Part of a small language model's weights.
Training: a variant of Adam for these matrices, 1315M tokens.
MLP neurons of a small language model. Each row is named by its layer, matrix (down: output weights) and neuron, and shows model dimensions 256-511. Each number is 128 + 32 x the weight over its row's rms, rounded and kept within 0 to 255. Numbers have three digits each.
A block is one neuron, or neurons of one layer that tend to fire together. After each block is what it responds to, as a language model described it from the Wikipedia text at the highest values.

L2.down30:149118113186103125128143171185091107115150094117149151161110062126101138072119156088153098125149217131100139083145099128104148121127118128146146139130108151091132183122122078129169161125080095135144157155150072128120143077138046133180128127037185070113154138145140194107108122141207115182115071198094149171124142150113154097173120110165115125163071118143162143151139145139114135107097126109123112120135111091141126097110092111090182144071166170208110163135126143114126147133140108123137054162108146096106142086118175098154089122120161140067105154131114140099145195066145103124090137111178144146123129122144162161104079111140161120134147130126149074178098127053122127106098121138152117147101097131098135139122188101099132140073159115152118138166141150117113178075047132
L2.down981:172151135112109144145177142094052093140120101084154110067148158132074107166118121090111110151154119132165105119103163130169082169161159089142114157102139126147150139168155143102070137105095115070070084168198098183160162156156103107167127100198112116189151141146153160066122104117169150078124155159122139130139119107140133111078131171073126142053119179122115113106124120075199138073136132083165126147144133144156163098145134208105151118138134128112168093089113124164118115145126163189109145119129126182163213171136175153104053174143132088111147161139055139098147188160102160213186120126135118141148084121105142130106106142151122076096097145168104179116084133150096140121171154174143162117137149201164116072158103139127134124162142103135130188096093188051131170140159159
L2.down1323:086116125106109179130121143159142031136122059132102160120153210145094194141148135191177131101115152118151113059112141075238160107105121078132170078163124127087145162180147088191096145096107042141132156124175129124083132125170173151174064109101119166113141090157098068199108133134212130133148132114159197069075132121115113117133118184071076129137157158116171162109123138122114162116119134111078095130101159106145185107093109153158108130139150042060130086088193121140095154118147127101067124115141122133108085192141136088197091161168123093114154174119072146159220157127114123174138113148084074115174106134133146102116181038139068127115159209117134113094127134102107144099101148119200183125156148081107097105167159120115156145116083170134129125129161116108175077120094145
L2.down1680:112112120141142109119147113130116027171140133136077135177131122169109109145105093139126103109148208110121151111153113147127092161100173105159140142161167176141122211115125174144173108192174095104142124082078076148137092110132127056079151122147131136145147147163118155162109172129146114203153143131134154120209069158142119128154148108096165054095110118143100116112165134172122141186129145126105130154106091089137091125081145116144174132113130091169146146168143095117117141183134128143146139130108154135128112094087129112080098063181074171088117101161081160139161116100128226106191119130138145141089125118159128153119079124111107128119135081089096145199096176115163154066134140117142131096190113155116182128127110163122130169131140142100136136150172126131188097164160095
L2.down1841:145127119065114122129150101093127142117093109068166110127148134067142153114146136138148129118145116098075071126120062157094099156112193131093154160157105101107147090111127179111122173118106059115150119134144102129127161142105167146127126170145099102127089170137172161132140150129188142160091067127131162136133131144112113082116117150114186167180195107110146093142107088137124144096165169114178138092143113117105141081106057117082161177100150178108176152109157113072148127092174066091159093167103103118092125175124107129172151166152131146128191145109078095141112115174072137115119086091193098148178151181112163133107146091137196168134123101132125088112141105181184104076109166129198096159122123131146142168164195086118140122118153098193097158157127158132150130147125126
L2.down2345:179089130155159135156129111064124141131092096158139073083109154139136109150110078155089073124156151165134108114130166130159147106163161132104098112092096200124128184107098088135092098108145103131103106090068074164091148105135144144127141097160173117120128133144124137167161155178091093177143086101163102154078106122134131153221139105103194178155179135115150157155127135163131053122130120129140135133127137155099121107135100067120170150114094121127093171070156105103102161138138054166130135103156085125072105100133107100116135116188107128162174141148063153136091107119164164148154136151103114135116115186118195132155138071115133142175080184100135173112120121118198048130099175160124153126120121077155159120106186129072154150137130183116126066180107079075173146135137121
L2.down2590:118136115172137149159142187152127098169164112146056088156141133156131162190090085089194123085069167173163162120122161128124146119149091099141131126136116067148147150075093096114095101090065125116143164139096144080068139126158096137108119124136130093054091105174123113142120117096110144097150181098135111137144102139168146114189156055152098152097162123136210127149186144100114167077120201141182057154116144168163132081063157135087173099131122116059095148174110076115209120075126129139160088090088118117097083130113120109164142141151170114126119127147123126176146137179098116139097118142188124137127155196107135099064142102132154113177153117118152118134090116075102141107065109073126114119095179145154172132094106101124125193122119138115137120170126093124102134156140139
L2.down2755:170124132078114132115146151181161059084125128117072118103131186153139128171110105215151153126145094105122131116121113125149157135122139143152146045134123137141162190090079116128121101077108051091120096105200144113116136137097087134194093094135132119126116169104129157141134089126163131088145112119156093130164113095094096109135153157124178119124143089073178083140146142099134126139074152071086161122174106128157171049069066129164072150122122145104100163166148148199116123100105083137150075125085123120131104178145158100157097113109136164111085102175142196137157128170151126078103106138193140110132136177089141165097182127112131098143151177150165107091129115081130138089167101138137121122136161162127153200093140043097133138123122168136128073158172143153178150092117172
Description: Possessive pronouns, mostly his and her, after a preposition or conjunction in biographical prose, as in "after his death", "by his wife", "her son"; occasionally its, former, first.

L7.down610:126101147176107158134106141131107132098138071123127167145152122093124188115136130139162123027109087203153181177168095128081163152109186173085160119079082123177113096144097179221157157140125130137115060133117127145119147085136146113137127098073133130094115136117150118093117149107129113145144110160173122132124118106119141115130115037110109146150133100142143114090075168178092108161162152161147179150119094155187095081076168139192125046162177077141114127206185113149149109102141113093157122113140139092101085143075112145069159159172114133116060136130130124085131150100147108130139073165104118146113149133186141097095143128144171185128177154133061117134147137147179159127073125120123135102126101172205098102169161112085172120162144132153154085151141140110106119083136166
L7.down871:192128164085170088077136072145105118156098112114179082132090157087127152143132103117087174125182040118093098072145099107128150057121152130110069141165117178104101096130122182069151101127106140154107098119104118124133108071123084109095142154141132082166183073123139090145138145136123135090175131151203089169119178091142193104122138152133153140078130126142201156099142107138128102152144163141119192119185097106145145117094179137148107139165091110067139126084077155148135116146180156137161166149127091073102126101141107136133135086083134153132110182111069123098123138158101108141132157076087080104156150134079102158181137080105102092125124071115068094099122072134132161130046129123077106113166090130118094193124149149121142151152127120147115127161090050079098135091121097
L7.down1420:152087128186130155156054177100143139140114119111184117153165136171141162075127164131146104157120119149165155154129102113100111136145035100115124146155132104153114135162174177173114150093049118086079108170107107133131101146085066144149085167184193150086110104144098115168154135151128142138077068097066146168146154082177196166116116116046132114088078152103137113109148142156132076106104144120101134146110089116107126149150186080127119150122085078144143123146136120129101134106171081170105148125156181162161101096135164155129150131112145095146179156142133036132112143067141080215132141082117152094146092086130092114150098082128144139160086094137116087152134069159122153088141138156159162136154130092122139191142136190142124184184110068139150110148103177149161157110088123
L7.down1516:136123118174103074121175090197122128148112163136139116181139180118124156152129138119128132148144148135130145071166133173128186170084112101151085151110072157168112154146124088091080122119190120136156174129108067172122135073121087143137130104205146131062104144164185137072167121100099164113150145145082146153132109086101175110178102121109109148122101124123185162137099144112116103166149165147140110151172098129140106125184162185123118158167122116117117149120144157163151121123141159204176186081122118131147148158101078139101112084121147117071097052153135122122137132149075092103125164159104085110111096121164113162162075114083182169179114173159131100152078111135088122165142145098155128172133108103192066145127132141148105186110174109104125108145110072136162100156143181
L7.down2188:135140144129103142126074123079154109147147143144118105106088144147151130064143111141183155113153137100152186163190155155107160156136125141159137124126133111127141162158148111122122141149122085080146124135148070133161142107164113174108125146115091164103140114108141136181172172057105111177082113116146130109155119126142091153108151116126134077060153186138109093063143130091161101116132146134145104148096104137137090085101099059134165166154082132152138203183133129097139106103195162144130128117135114140099124185203122166115125168151141103150160124143078074099083132045152153132158145131075102110083109096146122084145159088114091181079121143118122128081150110109164186114058106141106159148143109121104075122074126108123039156138157068168117156137091083164216171102127167
L7.down2611:132074174118159112187143136112190143155077134108151157173144149166157080171126143134103150117119130081067067102082111103109117116123090143103138120138113133110116173134107091153128120060138128140154123105114103162164093091104147125068107144155113150111184145052099147150090095113118118118142087093107170220152119133209103135148104115139157174156104142156088181073112131173046103110133154107112150138093179160094092191172159090184099123188170154167095128104144060130213163095073104147156123109109114134152095118134080161105121147179084074105128098062112130156126143065160110114039076115147133123155101155123141144081164104131139140128147140146089111161127119060139128142138131077168143152125110154150182130121086106152142147093117140150095135160132155123162124132142117
L7.down2914:130095141152101124089157114136118108101106147114146135168135145128134148075060122143080115155146137155109110107025093162138089168146107175063127106075065178153146134142137157105102108118147159130117166097155143165140154174150134158096140122169113056151109121068123095154056173150157123097096106114049128115140161122145118109127156106085159111106071069053194117120107119092137109082127146102146096134095136181121092159119162129094139193149119095097139130164099080082118168119102098188166065084116144160195151146159088167094105091094174149109175087172134166124126109191126087133131157106155125131136132130121138070073114170155133116146104100169108127097075083136210110156124126168099120110177153071124139150135154117196157114196064113169159123147111122114140202107131180
L7.down2936:116075170123151118173174127123145142107182159108165102130150197151170178125154142128109104160141088124136092140122147180178138138137140116102095151115152115137172122100199103160161146092177074068153099078162115196133107139132122110140105089171125074088132118146101152150157092159122127153127084127120096197099131122124156083130132141107119173124114137133226165182107100126181107088154134111096108193173122125085107192141116112108126218074126222094189131156083027163117090086146077179146118144123112107143110110130102140154098193106143123145165099133102128100150114120161112161154111147124094167121121158153094120118114162135127152155150106136101105130152107097142095085150135111152117165144121099173154142123127123124157125148099099127153108100066118145097152129144177
Description: Articles and first word-pieces inside capitalized proper titles of films, songs, books or albums, e.g. Ghost in the Shell, Places in the Heart.

L7.down550:137125152148127127086099158167137143139123126161150121113110158147124153184160079113095169131179141152126113164129112083162169090040148113129167118156134039095102112148138143156114165132042128116119086136111181055116150143051116110070156156162123091129040126153110130105164172136122189140179119117122146100080201134104099199079137185148179136145152092128050143122156161164071140122133169196165074136106156109161113127052117063135176157130095173125108116082148137170132133140211163187114161102090132113157167150154101141108104141143173163153183158132135120113155099094123120160117133156122182069123134103097112168152140119126088073142109164109142092098146071143069138114120121174191122137127127120110064214074145119089152144160120077120061133128108105125197151183125151
L7.down645:118134055110122128140139105091071132189134112156193145162089095102181146154124156127166165125143131163185099098140152109121182124141135139146136112111127147073174180151123123123084096085187135088092156126155125111152122084122083137150133121120103163099167120093170148063078142139118164128149095076149184115081079136154144134093062157119147146119128143164213137129120128102138112117095097144188101096118124148135151099138187159128083094104138104190141133077132017089151150124140116209171164149190088146110130098127132135107098170107084134141112208153133128091138121133130123112144168158084145182118133158161191131122110101136100166175150136138110159093137098117124108107150107100079111170128136118114137065129094089137151127153077080178126109134121115149155115053123125
L7.down766:192091128134145115190133113173140163103099066169128163118112112087101146106126099065079143174138104148080146098117143112107122103136202148160137104130195140104117173125108128145132122176118183103123119127132137115126113162113114150149058171148188124132134132132110175102148130214100141106172153114156138172156129091041151104113114114168154083134155131127140074117113096145116145157090174094089147149153130091078186140067124090139145108100115155142113113089135148106142124098123091131094119090124154088148126126150110090185058117101156194211171136136177096147182090106132104120115104121129190092135180119159142125172115095103157125070130050068095164167125148136140124097116168150096100080165095119095112129175141114104145101076141159135077121191119115125137099169142149
L7.down995:102125147083136128095081118187180066181160123159173131102136122145112135094115136175113134135119037123151118144086127144104151162134159150166154091146124138105168124120173131131094149124128070076136096124109182081164192125152127167135156134173123104145197110104105157072122135099087124138093143136127108191165143136106142076151134181157168119138157137133195107090128108146166129141145099149128124085151131139156082077127116096125078125129136157056114096077156084150130149145122145135120025143136159145142135129153132122118122117135163104106127132101117151114078149181147135087115117105124160083105144097138116056148161177095118163176150137138105114162139135088145078145122134118154179183141158140131144155111141099092125131105124179104142188121124110157152119089056105
L7.down1568:133149131107111170170119114118156142227166115112075097100119133097071121099101154076102104048147127113131147171142114113165156178084161153141089158164135061057155105126164100136148111159097131121104161168131165083165130144124086112157155106153179103131130103160188120070150119085164129166173144177144143172126107126104182151095051116097123133129123100162224199166182139180140126138164149150144068149118165144126100125092110130096101084088125159118145117112110109173100117080112148073127121151145091146147193155102141082110101126109176121123132146147097129202121151075105149190117138161089161077068136124201122134175143165107143137123181132154125127133102109147091155170124177157139200121155136132120156126157155160065159146127072137124147143107128144063096134118118127
L7.down1618:135064125098095115176149155159109160100118075179113143149130143125140094105020094128101146135112093143140203159076150156136159129103103145117123064123116067087126165156175113110122119169103139212116143112091099086134153186114142091113157150174106106156097083170097110094149111121136176143157088106185121089081101119116134105065179118150179145147110102045166129151125101121129097174098151162192194113191103113125107118113123089113109124094168141163099134072170180120142107062036116130138067139126142164100146138132079121093165094114110117161170123170210149113121101123133143168164157128150135215086200123114111109113147200082167159194073132115146084100142155134073115122133131177157128176100116151117149122213098089127121097138154142151126086181118112139121117109091155
L7.down2684:118122081133117130132079132132138163222153104119180082118153173127084161098136120126114141124118110105141116136159089139104156126110129104080121126167147140130064054146163140131117071155122136164175125125157195056135147201123145143104100085103125122163131145146180155115127128114130102207117077116136097137161148125102128097131154137103103120164120108170113134097143137144134167137087141100067207182082162121186126149067121108159147187077106176154110170181114121189109206060107111085125057107158150108156104131158104127135161149092122120131138151149081171152074081124132081147101094154136140054129147093102148128167121127106069097136109170117135109111158182145124140121101167087144050151123104117175176101128119140127163123077124118106109194115142126102162170071163116
L7.down2720:144132125101168184115131157165133174174053099178143154053144105094127129144081157067123147136112119158114079152133095143108137162116139120126123093122120120130097180113121061145201138157088129101158060140166143078161178134117113155173058107115131164134122135160112111038130086139151122136109180102121147190149125134115140150114102112144132123096132121077170185128192155170170142172169143162135133109120149116083078153087093093142185151136118124180119088120089137160063122135091067128091100103114145100133108136073161132181112164092105141147122140116154084107145161067163103126115154136114127102154119167182119140213148122100093168111203109077116092096150068153046097137122090154142152103120058101136121174160139134113118088135090135176127121141168164143149119118160038
Description: Determiners and possessives (the, that, his, her, 's) opening a noun phrase, especially after at/by/to, e.g. "At that time", "at the same".

L4.down286:152093159061115151141092153108091094101115151166116109145115100088115129113103106142093173108102104164092156133116125164151148159103176084085191087085145139149110161160183162133123138056091149167241128129149112145180112120183101077122128103132085075149154110147082119087103118150117145105085064195135110151125131162138148148081166150130114182064131138125164147133099087120142176114129098127115104107169106103117149090147073166135124128094131238147107096118153094112164111124171094101136120139158115153124110187132125128141137114179082134109084147183107133103119157121141149185092093095173093140184125188149080092141150123157191166167121197093157095105162162134098160135126123110114172112196162126137164130101180126097198129127151146142138080130135148170142073116117141
Description: Determiners and possessives (the, his, her, its) right after a preposition such as at, on, from, as in at his, on the, from the; weaker on scattered name pieces and table cells.

L2.down238:108114094137171133076113157073078122156120166117067129163149140169169121151152134183113105143155119062114076127140146178099194127124120127157092097098109105107080133117105146128113148126130128060163129147142131144149120159113129178119078104148131121165103137147120130117151101128110169166137208139117135135080192124132112115075029120118172123173103183134129080096108167095089147132123143124106135200103160128177158195102129100130116131099122051180114161131125106153178108206175121170081097125096097103175135135131151116102134113120114155162095048110093159098105130102081066147105103146152161133132130082163158087164090124154141128178166120125119146156048195147179131119090100128146138082100120117188173072096120155082132158147158128130164152106160090109093119140105183
L2.down383:156106145117164117097158173087124142140118141173084142184185167148137120124165125168108108122128069099106094111144148129145112146100107104137193112112133152140099180153153160229162103115166119128091143111089142089133113209086147161073103122122116114085116110116144154101105185118160149126149088130133137149119126148144132124136076139173136136088080087134134063182165108198115120147174201110091224147122057118164177132129111151163095159144097132162156183088084133164171151185208095145112137135092120115135087203158117061048154080114140183127091099156128154096127140104065079184124161109126098156119089135169131118131194105141103107129146138154133116176151131124122143103152106113156169084147113127108132123140147084075104095103149103097110149087079102082214125120158155
L2.down728:140110143086092089120210123138133096080149098065073129158191130118135128143071149129091141115113103115143120173163120103080090179132109123144111080157111118156142090085159155127154115147115119137104120116133085136101140155096146123117076140116144138095153164140175175090131136164169166124178132162116137152077178097125139123083115159203145135104077146105173087079096167131167155174081111160101182105140172075153111138132163122139132147163136165141105087087101151167178117123109104139107072081153178106178137137193164152114163102146141145142164097131190137079123126132129226182093131150085098114215159171155132106100031164090112143165133166096130104096135125121097123150132125076133153094128128192178123069094117143139146127089198141135166100059126160091130122133112174
L2.down1879:107197139154126109139172132141119151148140141116113134117173182164172147102112151140120079103126135103130163164099129156097119081155165151169165118087152114136082198144152132139106122139141110087099105157165139189142179118078116138096146154153120177117138154128086153126095083109104132098097147147152097166100131160134121100099096173156177113112108127083132129064111116122072110155132171126116074099115127164110115178128125137118056158149145179161094163135106126136185155156112166186093081111130113078141156177110125132095064168150137160147132131239104146115108092126065124157081162171100161144152121104137149110126125115130156234183110127137135124072131144163152094152067117105143094181123096140080129202136124123148124123207126114176153150108113129186163095098110184
L2.down2078:146127124120120111094137156144116142086136170116174155126184082180169142108103096140128140097137146145097158076046068189133105174192212150087187149098109127173144104178133143066147187188140139130094190181129126240163113081115124147078178131126127130108171147096096098101122162131132193125132030153128130141207069126141104130170121133131156120104080136111116118119096145126103124143075219147096158134121177148133116137142160140153128149129129166096130114153179089078157106154145106132118188190087120099064137115131095133150119153138190162130129114083156112096066173173136141113139129039178076142162101073135145150102152144127129152178148139083145108078108115109153082140122151150136142146150148156176116159109122132147149153168111105138160175139079093062096106097146118
L2.down2349:097131081075148145087202113121136191204129096152107180155112133104133182158130120107150101109116134102200153109165103118120132048166114142144161136149140158099161092148188122139117118177079139083121107114103139128125172078107131183136139151120166147122146108072106087154124053129086127137135152149099162084122159091154116164084118109118162074121098138155059106108127101160073104146148147135103139143143125163143087165160169142151077153080152146144138167143130137080137090127199107104137175129118180091118152175144144098108104065160081166171112109150203083116177101114117143154122197156147144026145139146129123062103115152158059154103067077128108151061108130119124126141126146171094133181113118114138100161113170114115113109124130076116182125086106105132166115084150112
L2.down2405:133115086095112113108137163166120067118136125170140104122136132134094127089091150104148144099143175142126130172094154162125174120136093130113117150111090105146166154214116179084138093103134103114111131148116104178137143083153142098130179140139062114159163161098148115087153160150154157120133100118160226163070158120152124125106113121117170136094124050102090143096086161124121083157176142169165172155117162161103115087145164135084124128075138109088070086110120170174172164122089128080125152127087134112095109140130175141166184141136162098116120197141159188134140141163119094078121138117117136103173177146112154092137130107140118159172095118176148118124129169146171088137137171110116104136073079166165136129116141066112086130161149176135085134110135120159125090150139109
L2.down2747:136127094141116131145093158095043109172156087154107107143147158195209181178134073190054112099105129128138117077154132157169114086105156134141164130136161158121113121094132164109141126134129111079118143094133126102108136211169114181110075132118170103121105139123162176114151130126135084090118097222150101155060143157092122152135171109139206076104160098187094125126117177158160142118181154077108133175084058137164140209117095111124157153130071174156128238072103130145149099176187163168082091120114126066150073158152178118094102022203085181195109090066104162124100129082109053084151148191117087136170133127128150076101143129136107136128136105133132127087145156090131120118101116139134101110119145104108122163100134115038137146139160077106147136135129111163149140150112130
Description: Articles and function words (the, a, an, The) inside names of films, songs, books or orders, often after a preposition: "Tale Of The Rat", "Order of the Bath".

L2.down480:087121079108113145120130118102113123166094092162088141140173150134121155130121145218133101096070119151142171153127056135109113115101145087136101146179121108088145127125116153112125172125122141121153066151087132175170161178109144070162112115103135113126093192140099153065146113158086165080145147081113205144091118143119122162150161133101130140150118198121114111133140090109092080162124151176157182149125092035125069129095103129175087118157108119126114110141047124171118139200103110154125143091113155115107146157113127152162071085129145079085115147135186111097191083062165170154165128084113158091118130141172128171111034166147122132158097168136068117130103140091165118170067107151165154135122074166096113126120099106087127117133164144165119147149102060143064150132104117
L2.down504:115104121132138123151123090120101107144113130087135152143136107129132088175098144091158127110156145121119161092144098103134123173150157153103112137113137094166193197140095109101127192148092149164152167139137107141123098101108173134176119212120155136146117133117137160113171090195151171139136115141077154119212113105125137111134116135147147147131101089084204138179146065065188130168064126102119101087142123164089099104151116185152130135089104145112119136186115101180171174128096151094121162113154150158138165152165151188169093086117099115067146132133179162142087140156140106176142140134179104092127159110146106121097126162132142100096113126117126066120128095169191109094111094112117113151203148121153124123141168107133136087196084162151168190169144128129058108123069139
L2.down592:089081171161088099112159141137088158147148117114109143182107162098137127120127163135133146088148057152135108129118132129162123125131136120130163162153114104042144139148099221080109112116186152126115128162127166091181132107097136147150067177122091160113134166128143108067098123069187157148100114156139139129135031128112174160108166121143122158103138078123141143088174151130144144102081118104083105143092134097049105099114091108135114130112172111111138151141066075105138134158153122104092104084106146124179141170139161190133087120110109127089127147098144166136114033133123127176089137135119056144165177156144119120107135183139147118181108113144131115124171104126154121078175144129094098180162123149152154156146142159067146133162132129095198135148117121088109152104189071
L2.down947:127098183179126156102078123121095116140091120129192179155179068127155116092096155119127115140092198131077130153135036187161076112170128125150116106089116099109153202142130138161154139166140087205107189160090187173098102122163118158143117152168133035125140147089146177120119136145075179043167148133130143142162130091181115158126189114061138106132149113180184128131118115146127106132074154140104100125144130114032110145089075042102115137170124165120096131177103071151130157139056156169075190095112131118172112103128143191178124121106176092102154217126096153117122118106138115136114129116111163154131123133148162177026177131119065137110095133105129102120121082115172132189091145090109106143098138124176153103108151112112063131129124106146161099128164147162147109047141105
L2.down1690:110138100148115105131094158146143145184137079142111091208176146160150049141098107161098144160074094134168122122079124118164111146199157153105107150147138117093124094147134187079101162126134131148102120147164096147110162146131156156160106119111122090199126120095103174168115144127183086145116089094081090100159118171117156103140127112129074068116118117095157188164117134141167160120168187099102136144121136118133097071053145128124135070120134092198096148115164107137118132138107095129127131106165160121180163123107120153058142142128163114119086051092157126054133198158095089117125125128193145103102146139163162117106132119135142096121145119121138165168114100101152146110104147122079144147111211139143165093168139107130085115164104103153135150096107123109105168149135110
L2.down1918:137178085086174153106077158178099119142094104140091166126160145151184130134074130044071168098071113151076134163113099167179166144124181162119109182127141067128138135149110183110136123084187187147123108140152097087119135138101155163146115071099126152120146117117138089107131135166133141125131191123068134207165160102173179110105149083163159124194166149151183115199093095145162136137139077119131135154140152137153085123112118109143101120115139190102103185126124151112128101119131099118130136144118195103145143156123120220149146188095138074085077118141128141152110119149150117101154114174117105189130117164160088110085115107158137104142152159123132079166116101103110116074156124156072170111145174100170197109135100176107122151136134148093160133106129110136148119182156144
L2.down1963:147142135180129100136076113189122108204101095167156111106130099133173158201092067127121149104087070144191124099133104183128124087137163193165146130122132193134089145164172071156132146117108154087138135145122108099122142110154166192105147112143224093103127156067120144126181168137094034051140116101163118178088104126147085188073096122140161095148117081183075100119111171154151130051076095164138113086151111110103202128095100157080139075122116192141108206141161184112109044171116146139147150100139167117122144189134119181144149132163086100109180109166096118089120094126138135089099080106147068087130102109137240092085097131159096128162130141116149161053103168168118168169091116140150144088132125111159104206131134140111113150142077090193121120126147099134131117129122156
L2.down2894:158151183127123114109090164165123101109220133107146098169054124170136095075118059106125082110103146139141143128158121086112185161137140125127140074116158085112149163102153141105142109080114214138118114101137124140122087154168147204100121086154110128139131095149090135123106187126135132095131117108139178107098104176157139138160137098072124172147122125126180197146157090111164207129149192078200140171123108132112166130141121071155022077185100141063139142134142121110156173166111090099120066147136108159168089183157184077141096113160131128127135151094096115088094066146096132190145122117113089142130115108137153135115143172155133129092195099132133133132173101131118168112113111145113114062160179175108073081141150115144122188100125096142147156203132099155145147156182099
Description: Auxiliary or copula verbs right after a clause's subject, often it, he, this or there, such as was, is, has been, could.

L7.down144:073128148106151133098134150099157075098134065101046090154162073109092156121080115131158134133090167109191113161155134135113102126178120113121076079167179109090141091029146175110143130118092123120177111137129190123143151086125114096130156203142102117097117163094094144127165141108179095112162121144144186137102161086093152105165153117149107092117151087081146150144136164165222165107088099175170139099187090087127107081127135118161139151177100053105101097110161147150159135096079117146134137060085136067190156113151124178175093115160101116068175158120110182075142161116138195095119092128167085189107085100153125134086149114108095117166191184148082153143133159162102066124149152118159146110080126192117088148094111149076192128182097146134103107112080112114153120085099094
L7.down292:117170169170138209129136106163156089119134143115157092084104115115139119136093109176145145153120101124200153077150112141142100065093115091096096105127145147077146116118133167158099182140143073136143092117136137132038142148102081124119136154144146143183100107117064091118107057125128124130151075087135119139146125103082164144151158120171112150195152087124166126162088127161098088117174196103148124122182175096118112133118072186102137127131127153206118117131108109164160121078090150129101129174096159104134132121169099126091180091131095119066146102120128153098182127125141084113089129139165204185128200185168093084087163121158104099154138160109201114162103130104144168168130148115112148099168091134098097120109074098161100104130125117184103149121173111104139132117130170
L7.down809:107108126167100086099132198065120145143049105170077129211154145174094179150087095119139165088099095117107067144129118134111117143084085125131121091164113105136096093096182140131080133171134125154112109133172167156136170133189121118171146172125080131157088116090127141101115125119160078013124141136134183100134094154143163108111133120129103141097101085084220064113073147125099167176105113185161116102187144145108130125118092131096136152126131096136158142167173119171153209104158123166114120147148123145104135122128134132115138123150143073112123125138135160079112145155134133211189128107140185125150120080103128178045111138125124166166110155113152079158132111128117146171075112114108158144194065138116141133080123132110154142142165111193121120131136140148079095158102154
L7.down1029:125075058104133093137129113116117125144123109071136142146149183165095167117113179144122123147047125103073124112044105100160125131138042116131100102144158172135165131110114165143116104145178106149060136152106145129152088147128104131111142183138156095127130146146102081066131156130151139076142110145120150123156132122137105165159099128152101134104117153114139144206118065157145159171140114136128165123193195138169123125119128139121068159085138196169077132088124129166121096125147072187135095147221167149154131139117165066159115099047124113155158151186097110183126067080133132092166130109090181152179098162147104190085115165168110135117144135165027155148169152120148112143130123130176149136147155151165168094149120164170103172160150176110089164135108061106093124130193130
L7.down1336:095134160187097148143126089100169136120130140154120084154154105093130184179062150149113164116094135138087113157135159155139145142124137149122112059136090198083146118106089150091082140149113138098148091132200192118140133092118096151201160130172129183129109125147163172127102168066123167087108107127169147167137144128162120135109163146149078133129114153126199115090102179107126136173142180183188145124144174091165136079143124104154122097159190042106137145117108140152175165074124068175158122135123200159117102142108135148121141179139101118134105164146187213149149134151105144152162141137131131169137127080101112120039075148160159118172129155110082104159150108121150129144118148107130127112162184136099068137027120114117187146160130137152130113109132132169116143140111147
L7.down2224:111070060132075139184167103126145134093134140140099099103159138147121117154162152151165073130103195165119084144137102068194106087113144161128095121121191110130135111133085191102135098112168142139129122122183191156177098126153130112113151081084187127112126129155129083119140097141173123106134160155073114160111072135124139113155136113076085169134088137153186107163120108141154112128104107122034127122158155124132088083167233107093120129137137089127177097173127112162109124118101124151124168152114119103090164127107176185159140083136183165144108099102133141176125158169136142137127080093147100124177143176093143124090159134150111130132140102130112112093127126157150043117148094071099157108106096117106108096111120084125144155111188113140090119117071133169117128130178130
L7.down2370:085098127102147185122092131082169109118165142133137089119158170143073128130058185167110124166103137146139081127129153154101116095145138123140096085128119145120102130091127170144136122119121099106154112131131167181127102109127100093114092124126157183166137114157171151123045088084150146119107139168164108100134075155151096109114166152095089155086157166173175133100110088121126140160097112156125146099159138140115126188087076131135146155221124094172184151133067129113126127137120149127079198161121096130143181130142100112133136095107068161114166169156104109116138146072137135147144070118090125147193106133149192130077125134139149138122131163205146137133112097138151109157196167119117050080134148142100098127151077117107188165198192112076115084166153073170142083119153156
L7.down2844:190143151152102143115129086128092093097073118111104150109196116155139119081149124103135078146087094105141093113129143123123088170156217113077139135110127122116105159148131135152156109148128089092105167067109075172096124124144163093080123161149094126109135193093072158108190154123159132165188149114113100130116157081151124096105134124137148131116162081131186112085127122161114131094173167153151172108111129178136031119141117069116096149217123155194151147051099162122104165079145149127197172165155128088098158129134093161121145122081109128117085129189026147105060068084076116121173136098176141086174147148136181092124178093115148184101137135174128091135101102139107128145114233110160095072161096108118131205151126117173121160132183095175093142166147113129144047126176123
Description: Forms of be/become after a subject (was, is, were, being, became), plus adverbs right after them like frequently, initially, simply, also.

L4.down2736:099184166195172136077116115101145146115066147092124132197085113138182116100143130102105116128125169143096078137104184133135141088198130079109147067167110068189088161085121107166136142137140188141128119143173100156101138122177204131151166140129125146173158085113126162092157145152100130110059119149120113093175133162171119106141142097149158086131116104115180090173120114156114152132101108129148147095138152162103112149108143145127085110086113116150085129164132145094067099115094085166085100104115094176150098140167136106105177116129087154088162155105150106105159134141111111136154129120048104167149161142166091114122130142148126093067115127087134135155137077145160099185152120174131111107083103148206099134142161163102119100154097117087136098197161094154116079148128089
Description: Forms of be (was, is, were, are, being) and as right after a noun-phrase subject, often before a passive participle, such as service was abandoned or forests were cleared.

L4.down117:129103151085111111173109101133114086130197158114148124173152082113127130096119143122175108116101078107158198121081068127131121152142158170133171110070144110138146086127182138063198120118126143160101091070062108158107173095094131134145126160124123068130129117153192148059175101106129166164160147166148083106118135126100175108131216106064154131105094150131116131116078126091157106133142111162137095109120127139092095101209164123138161148164174148133102117184083096170117146057132148186161115124125159092130111159166134172137078072170139127165153129162161171101127112116090187098140141129066130101146144156117161166138152096169159156141071139134228088116147126118110187138126159135097148089144129103187158129082199075161149108105118116168089119106174175113137129073184123
Description: Fires on "the"/"The" inside quoted or listed titles (Noddy and the New Taxi, Mercy and the Hippo) and on "ic" word-piece suffixes (nucleophilic, tannic, License).